config.yaml
vocab_size: 2048
init: "uniform"
init_std_down: 0.0
lr_mult_qkv: 0.4
lr_mult_down: 1.5
MLP neurons of a small language model. Each row is named by its layer, matrix (up: input weights) and neuron, and shows model dimensions 0-95. Each number is 128 + 32 x the weight over its row's rms, rounded and kept within 0 to 255. Numbers have three digits each.
Before each neuron's rows, "fires after" lists the tokens most often just before its 100 highest values on Wikipedia text that the model never trained on. A number after a token or word is its count.

fires after: " C" 11, " F" 10, "th" 9, " N" 8, " M" 7, " m" 7
L2.up145:078064161107134065082210107111111161131118090126120121105202064102092117152175181175192131123081091155156108135154093159141178148187075146162140146146144151130088122136118130156086175151106147121127165097136112178070075076151035110130178125147100173094133101105141082145112109153060162120

fires after: " Mo" 23, " so" 11, " Bo" 9, " T" 8, "o" 5, " mo" 5
L5.up465:145133075121093120136106056177144128128137165145115150104147117113225113144160075147127109117166116141160076114101178148077083129103085131127060097127110182154135144198164154176136105147115108184122085143112067106182131136156130134135049152129078131126162165163145151180068178090131151146

fires after: "\n" 34, " re" 9, "T" 8, " \"" 7, "L" 7, "S" 6
L2.up674:135106138113140162165162137130141101119182139147137138098131172121086086120115151140178168205142118063194124115154088097127166111176134109084119147111126178092141151129147060078064101147091098154158055143160104143119139128174076151111150072111057163139162142108154118076188160183114161139

fires after: "R" 27, "H" 10, "C" 6, "S" 6, "F" 6
L3.up901:082129137163066130092120092104199099133127152147170111123172134132107077155175135160133114126060090134054106100155112079161160115076107189109183129141083129156140112154094208096107188115131117118089157132098101114067067145184164076129122104143136121086113114100157119083181149065140136146

fires after: " " 75, "ill" 5
L2.up289:094178123141097101112152162156181051123146094147121160120123123185139113157134174086142118097090120157114057115103120145213147132143088100088061091178158117155145098165094121141065141129203068150108131069065168109094147149141139158110180100108109112147091120129180076102128100121141098095

fires after: "\n" 28, " " 26, " =" 18, ")" 6
L2.up387:119168124133036131088158142125117120126143106192103187153099150113181144054133086121141209072165171169110117161110181097139138103100117067099147158100083128158135149175086104160110111090196123088159112142071073119113171137070131100154150152159161155104143132119129075156144140147154171130

fires after: " " 29, " T" 25, " S" 7, "T" 6, " O" 6, "\n" 4
L2.up690:131111051156120125100101183184135150190171126106139142095102202110117122113123173068135146071115149127218125112118165106137156170135100132127087108096105144082116167114131141107151172167126083139125124087103117186145090107139182145110089107129120117143113120076185122120144141132108117126

fires after: " Pri" 14, " no" 12, "ni" 10, " co" 7, "In" 7, " de" 5
L3.up990:111123109062133111112143085162154087154141090132112083159119133131127115072103121131129123154150095178080164134099142130088123138127166111161124199096081086164167126133071079056106097101043082165123102096135172190062190094120090127123132090183138133102125188183112122135127174142158185124

fires after: " bo" 13, " Bro" 12, "o" 11, " mo" 8, " Co" 6, " co" 6
L3.up1001:070154141114082097133136155189141136077093180179084123100089177091131130140151074139131168119162048136081137137135104143100097106112122116136110149174141164131149128159131152105119115162083117170106118113116179163148136051151130140162123140201080137118157165139114143122116106133120121156

fires after: "'" 38, " and" 14, " had" 6, "hi" 5, "s" 4, " with" 4
L3.up168:084126149061132154108137097114113156140130129141118174136131087141103171148166218124134128198160146179157142138124126168111118100103131112074115155142157117185103097145138128135162150084165123113129159147145132107133136159143180133147099154209090114137145140095160117062146115152161105132

fires after: " " 25, "-" 13, " La" 8, "li" 5, "ba" 5
L2.up111:129107102124157185134133093100126106090138113088168088108158177165110159118124134105221091148147095153139131142099161102137210115097172136079133137083160135120148124177142151038122136123164135101079142089055160104126116124085126069146136145119119162144179179138120117112121087171087104083

fires after: " S" 23, " C" 15, " in" 11, " Con" 10, "ch" 9, "s" 7
L5.up819:091133089124188117127152094100151157136139109142114080082169122141145129153076132117124129129136125136158131175153067135131167097116147141157122145124184098122077137176174120129160098156157209147066113149140117134082124100116185122169088189079098149118176133103159148154114144067148138125

fires after: "s" 31, "es" 10, "re" 10, "im" 9, "p" 6, "ne" 5
L5.up682:070120130147134061113074142104108165147129105093086153158143158146149043177174170088144127114120094149169123168140100168094146124152102064100108140118132061054130127119141126086143132107145172208166096114162175101116114165084154117143141127143141147089152133114118108137091157093096110179

fires after: "s" 31, "p" 11, "ho" 7, "our" 5, "es" 4
L5.up921:113154132134120101125099120144118160153112159089154138097110163117174103143140109127144074132148065075164136106175103096128180127170083117108186139199109135037174141099187139148154076125140165088116086138122115142158139114163186137108127132171146099119116162138148098095160163141107139199

fires after: " Con" 12, " con" 11, " was" 9, " In" 7, " in" 7, " as" 7
L5.up397:069151145131155105153059133121110157116161063114099180177156125207158124105096124125128115034107138127144164088126157122173136085161117127140160144105162169099147135173134151153132094251176141093137089182142105145110117150089148188121140144127063106176154125180145159160100126069115119135

fires after: "s" 48, "ne" 11, "ab" 10, " " 10, "st" 7
L5.up571:082093187140153146139045120117083164191114161087173154090142103099131120149115156089131166096110139148164196139061108100133141143155128080114148169157143145056041155167067121088145158134099112145109140101125110147122077135078094099106130152135181145111174168134099108145167195157122129097

fires after: " as" 20, " in" 11, " As" 10, " part" 7, "ter" 5, " inter" 5
L5.up649:111151068148174154137103159109075193133122121166122096114140083131152137100142118095102149122094122108101214066144109127092114104118137119134128195082146163106162123103168066100111104169115077125126133166160162106130159175097145156180151139141130147192126113116116118105158115171080133175

fires after: "." 51, "," 14, " and" 7, ";" 5
L3.up70:138161143126154085087150168079130153168084029109120101121115112120170128127080085100149131163138169095190125125157133123150169169096119107114080159129111161082102090134125112117124163111169118125086143150137198176074166132159075125144107068084137145158112023111084130126114131111156102093

fires after: "'" 94
L3.up869:090063108137148100126123108109106166179206125139088099101133119101132132129134168149096159191122143157150097155170138188054159105177109135085093077104119053126091114133089128103121112090164096081136113110144141054092128128144120185130112105158143148149172115057121117090138098157129061098

fires after: " Con" 17, " con" 17, " Pri" 12, " an" 9, " " 9
L5.up782:118163137125156099125131066159100143171188131097039127163071172120147160110129131143150096169096167140148112124142119094125128122102106087185111135160158136104142050210166107136101096192133160119136156118143144115113068130142135111155137098127149078121149129090153044165109155158148120098

fires after: "le" 22, "e" 20, "u" 13, "im" 7, "ne" 5, " Ne" 5
L5.up260:195085155107102143094117163111107168149174126094109128095163135119127147133214105115132143089167152110176127202162104113167161092164057154183167126070173158085118071135122146094072093156152159111120111113097151157087105136111115088108139085187125096134117109127091086113123091195105040115

fires after: " P" 32, " st" 18, "P" 13, " St" 7, " K" 6, "B" 5
L3.up871:065174138162111203122109074140170166154064141123092113168113097093083152148158116141097198153133172095125142168121137104102096173097115164160178129113135139126051156090135114144118112168164129103138140083145154138082116128143133129135134094105167144079154110099163122148163169200119113134

fires after: " " 28, "\n" 18, " (" 11, "-" 8, "s" 7, "===" 4
L2.up237:178092092121128102124142076101121115076101143105117065168123152120208080090152058085155133153168127108064115099091183109095148184139169141118145102137191096115153149182142073130146152114122122089173069119098146131128128199085109093135096170114188132184124150087120106129157202125159215133

fires after: " W" 14, " Har" 11, " Lu" 8, "M" 6, "ra" 6, " his" 5
L3.up570:157099152142147106142169144138144110077118110169135108141134109109126133141188097117196133154171181134175101167128111135145154192156131115125126157130077118120121162174111108110067102146075195149113139116149128060167124141139145145155160092119146174145117090111184103195121141126062207121

fires after: " " 54, " 2" 10
L5.up234:064101110165113175122158086174169130128156138097134122131121203140142130141134122177114106061070098112106137120089108098144116088135127100160114128108129107065130115178104122090127157153140139090139144136119129133180147113130183095093149142106076161112151101133158157097167107143165149161

fires after: " as" 31, " " 12, "-" 10, " (" 7, " with" 7
L5.up272:160090120147105174120217129107103121120114148071174123099105119190084133132143139110113140076114118112115138121106100193100187160125161138204137142160136104089154105108197092142115107131179093061044120134118146132120140108109048144147102150173131136117139170100128160137067062178080106104

fires after: " " 36, "-" 13, "te" 11, " pre" 6, "e" 4, " re" 4
L2.up784:120113157085104156145212173166149067088160122120127099170139106157132132116128085161136088081110150093174133116063079090146152142057109128138097101188151145150147154185152096135172144154146142090091146089085194163140104152160103170092158120157193163130077183127158078143135138134155164119

fires after: "\n" 70, " \"" 9, "." 5
L2.up266:119100139106093168178115141134118133137165115116172127152116111071129146149135126152138182179094168183174101105134118115101138115164144123131111177130120118108140131129073124111121143140109133115060063123185145122071120089164130168135149119075146122141134117089098125072117159142153097146

fires after: "ne" 23, "e" 18, "in" 10, " Se" 9, "n" 5, "," 5
L5.up787:178074156092118099129142114137154138111098118099093109099132066101169162140185098104105127087167105129145193082131107172091133142134135132124102178128125196081098080107118089085136111101186174152131177147112151170102185098137139149190185171148165135137108157184133143156165122143139078126

fires after: "n" 17, " R" 9, " W" 9, "ed" 9, "w" 8, "om" 6
L3.up929:145109136130140114119139093118119088120141142128135161105121130115117153076155140080076084159111121156116168131080123086109094132200133109148136154154102089112207203070184111099140145125154190110093155106147145104143086183153075157163161133126059123147126113124111172133110110135117101068

fires after: " se" 33, " Se" 12, " no" 12, "ni" 6, "ter" 4, " No" 4
L3.up422:152122091080124102203136069106157079082155059128127092101157117158159143086180078138120057129140096192115159079102131150089095157121135141154189142115083092118149085119141087100131151085085136145132142138124163116124136079141183129129092064106110139165157138093093125119113131116107171127

fires after: " con" 14, " a" 13, " the" 11, " " 11, " c" 7, " large" 5
L3.up17:103096202128135148144163143128132162130092157104092138122146195141119158187143105161082058136146071091199138093084101099151171130105076080161083070149113142095152078168168138105115120167193184117109157157158123176091148116151197158197115128132120162153166186068124172142121135150139117052

fires after: "," 80
L2.up593:069099071090084112119130147146101149113132117186131102121155125136158124088113107096145152120111154052127116174134143147101129074104144087147103090115123150179087143106118136089138193108185144132127077164165141164117141098137126134141097105138132129128106073106149122109107114142112074105

fires after: " " 48, "com" 7, "min" 5
L2.up900:124113095084068081079102125119120134188117080094113150133152166123179136172090150126073132156147152075151103086113166122179205106022097172085114110125068118143080171207118091084125174099191168102168117172065133146073134173077142105107137148128117202129056131115104165155089147147180131133

fires after: " Te" 19, " Da" 10, "st" 8, " st" 8, "and" 6, "re" 6
L3.up769:117090123184143079111185115121162140106072113148113165184085132114149150093123130151165132151137121152173106100097103114193151186130118054078098109177134152186126135155131141077111160073167069122140082080045134123149147049168127108118157120119126096142140144144112101145123144163068120157

fires after: " " 62, " in" 13, "it" 6
L5.up587:096112212082146133170202115125171098147156093120133110187149176159104158130100126135084125125068099109139147150107114087134139083154179099178068153091138150137121163210138140104137179150111154105098088101125055116131150107137182131098134123126103151079157119112115108094102126180079168094

fires after: " " 20, "t" 18, "ar" 11, "B" 7, "T" 5
L5.up481:169121109154119188110103126156131151117176124110122131168107179108144108120172195092095127122119085164172143122162167164141111137098159161116106128192142145061165177165153126099112132089136180104105147102139103194177094187150128083045142102110133161119138141131096128150170126161088103109

fires after: " " 29, " f" 14, " m" 10, "in" 9, "n" 7, "th" 5
L3.up815:074155095119150060102186163122137177116108152127174166151152107189082117129190107137063099093108181117157112153095059145135154131162136141166068103129134128149110150156088104166083108121159136147078154122119110130153142139113115071087165128150116147081113114106165131155104129131122071135

fires after: " of" 17, "th" 13, "ll" 10, " New" 8, "h" 6, "n" 5
L3.up801:091199129126084110142167111172154129076133146131130140090124056147155163128116153179092133101138181159142173121121149139156109118157101167104111127132106132161196146156107141155163125172164120135074126066111128088110064132124115048083126124130124162105081124132183154140119156124089184079

fires after: " the" 21, " no" 10, " ch" 9, "hi" 8, " No" 7, "cc" 4
L3.up898:125104093152047077118162098114135064196165172174157061151191119162143142122056111109106142111110118152085117112124165092105117159142176134127143098160116155087135078074151059111117165128114159156080107151055131114097113110182128116122093133104118093118142126125095115119097149121069077160

fires after: "or" 19, " St" 10, "l" 8, " st" 8, "ar" 7, "r" 7
L5.up320:152147144135144156086083095109133137120123183067113095174141203095075106106105114148099134165127102065151156119083140120140120171106136155134180066151151126126140129127197121125103145144179148068167215126106072128173106154153192170094186088139090171141085148112142076158154144159088177184

fires after: "==" 26, "hi" 8, "te" 8, "ed" 7, "fe" 5, " due" 5
L5.up21:065104102151116126149136073113136126128139097118147117150126170100160109080172128168072159146169084176191131135092145162114103111150145117116091157178089143135196137106104103088123144157097111085168113169097159073107102104190123145104064132117173120118102101146150111096106182215120116128

fires after: "'" 78, "P" 10, "hi" 8
L3.up946:095115091095100090121129076094114108125193139128146097185135106142107123136121161133105184072155152157139092096169150168056154141128145113098161138158135133146163105142147130117093118075125093083076127109134177120125104175131070170115095164146081116149166103089130143125149143192158076122

fires after: "s" 35, "im" 8, "pe" 6, "p" 6, "lu" 5, "pp" 5
L5.up57:099095131147097132168099111138131108122161116124112123064068174133160089171112154103140143113131156122154098082156119093127184100059141121114148150097172086122131085101097112050135129123181105118175094103123176087180130120111101080140101162175200103114113182178129140079101136146164133143

fires after: "-" 25, "." 23, " fa" 13, " " 4, " de" 4, " re" 4
L2.up763:171120084177141137084113160131197110086070159106123143139112149174144088132134126146123142118189177188146128110133151141143115131127160125129081089146111138116154160140078090121150169080142153090187087147117129090122181129115149093094104165123151132149083214156102111157120122145076119148

fires after: " " 28, "W" 12, "ub" 7, "E" 5, " Da" 4, " f" 4
L2.up770:108159139166222096116095199147158099153151118182106138119124126105104121097141177173109111132137159166125124048053118165103139163122156155123095099150127145129168129163141084081106151143187101128057119109099152157101174125167108172136152159174128098114118097105163136144098128124171167119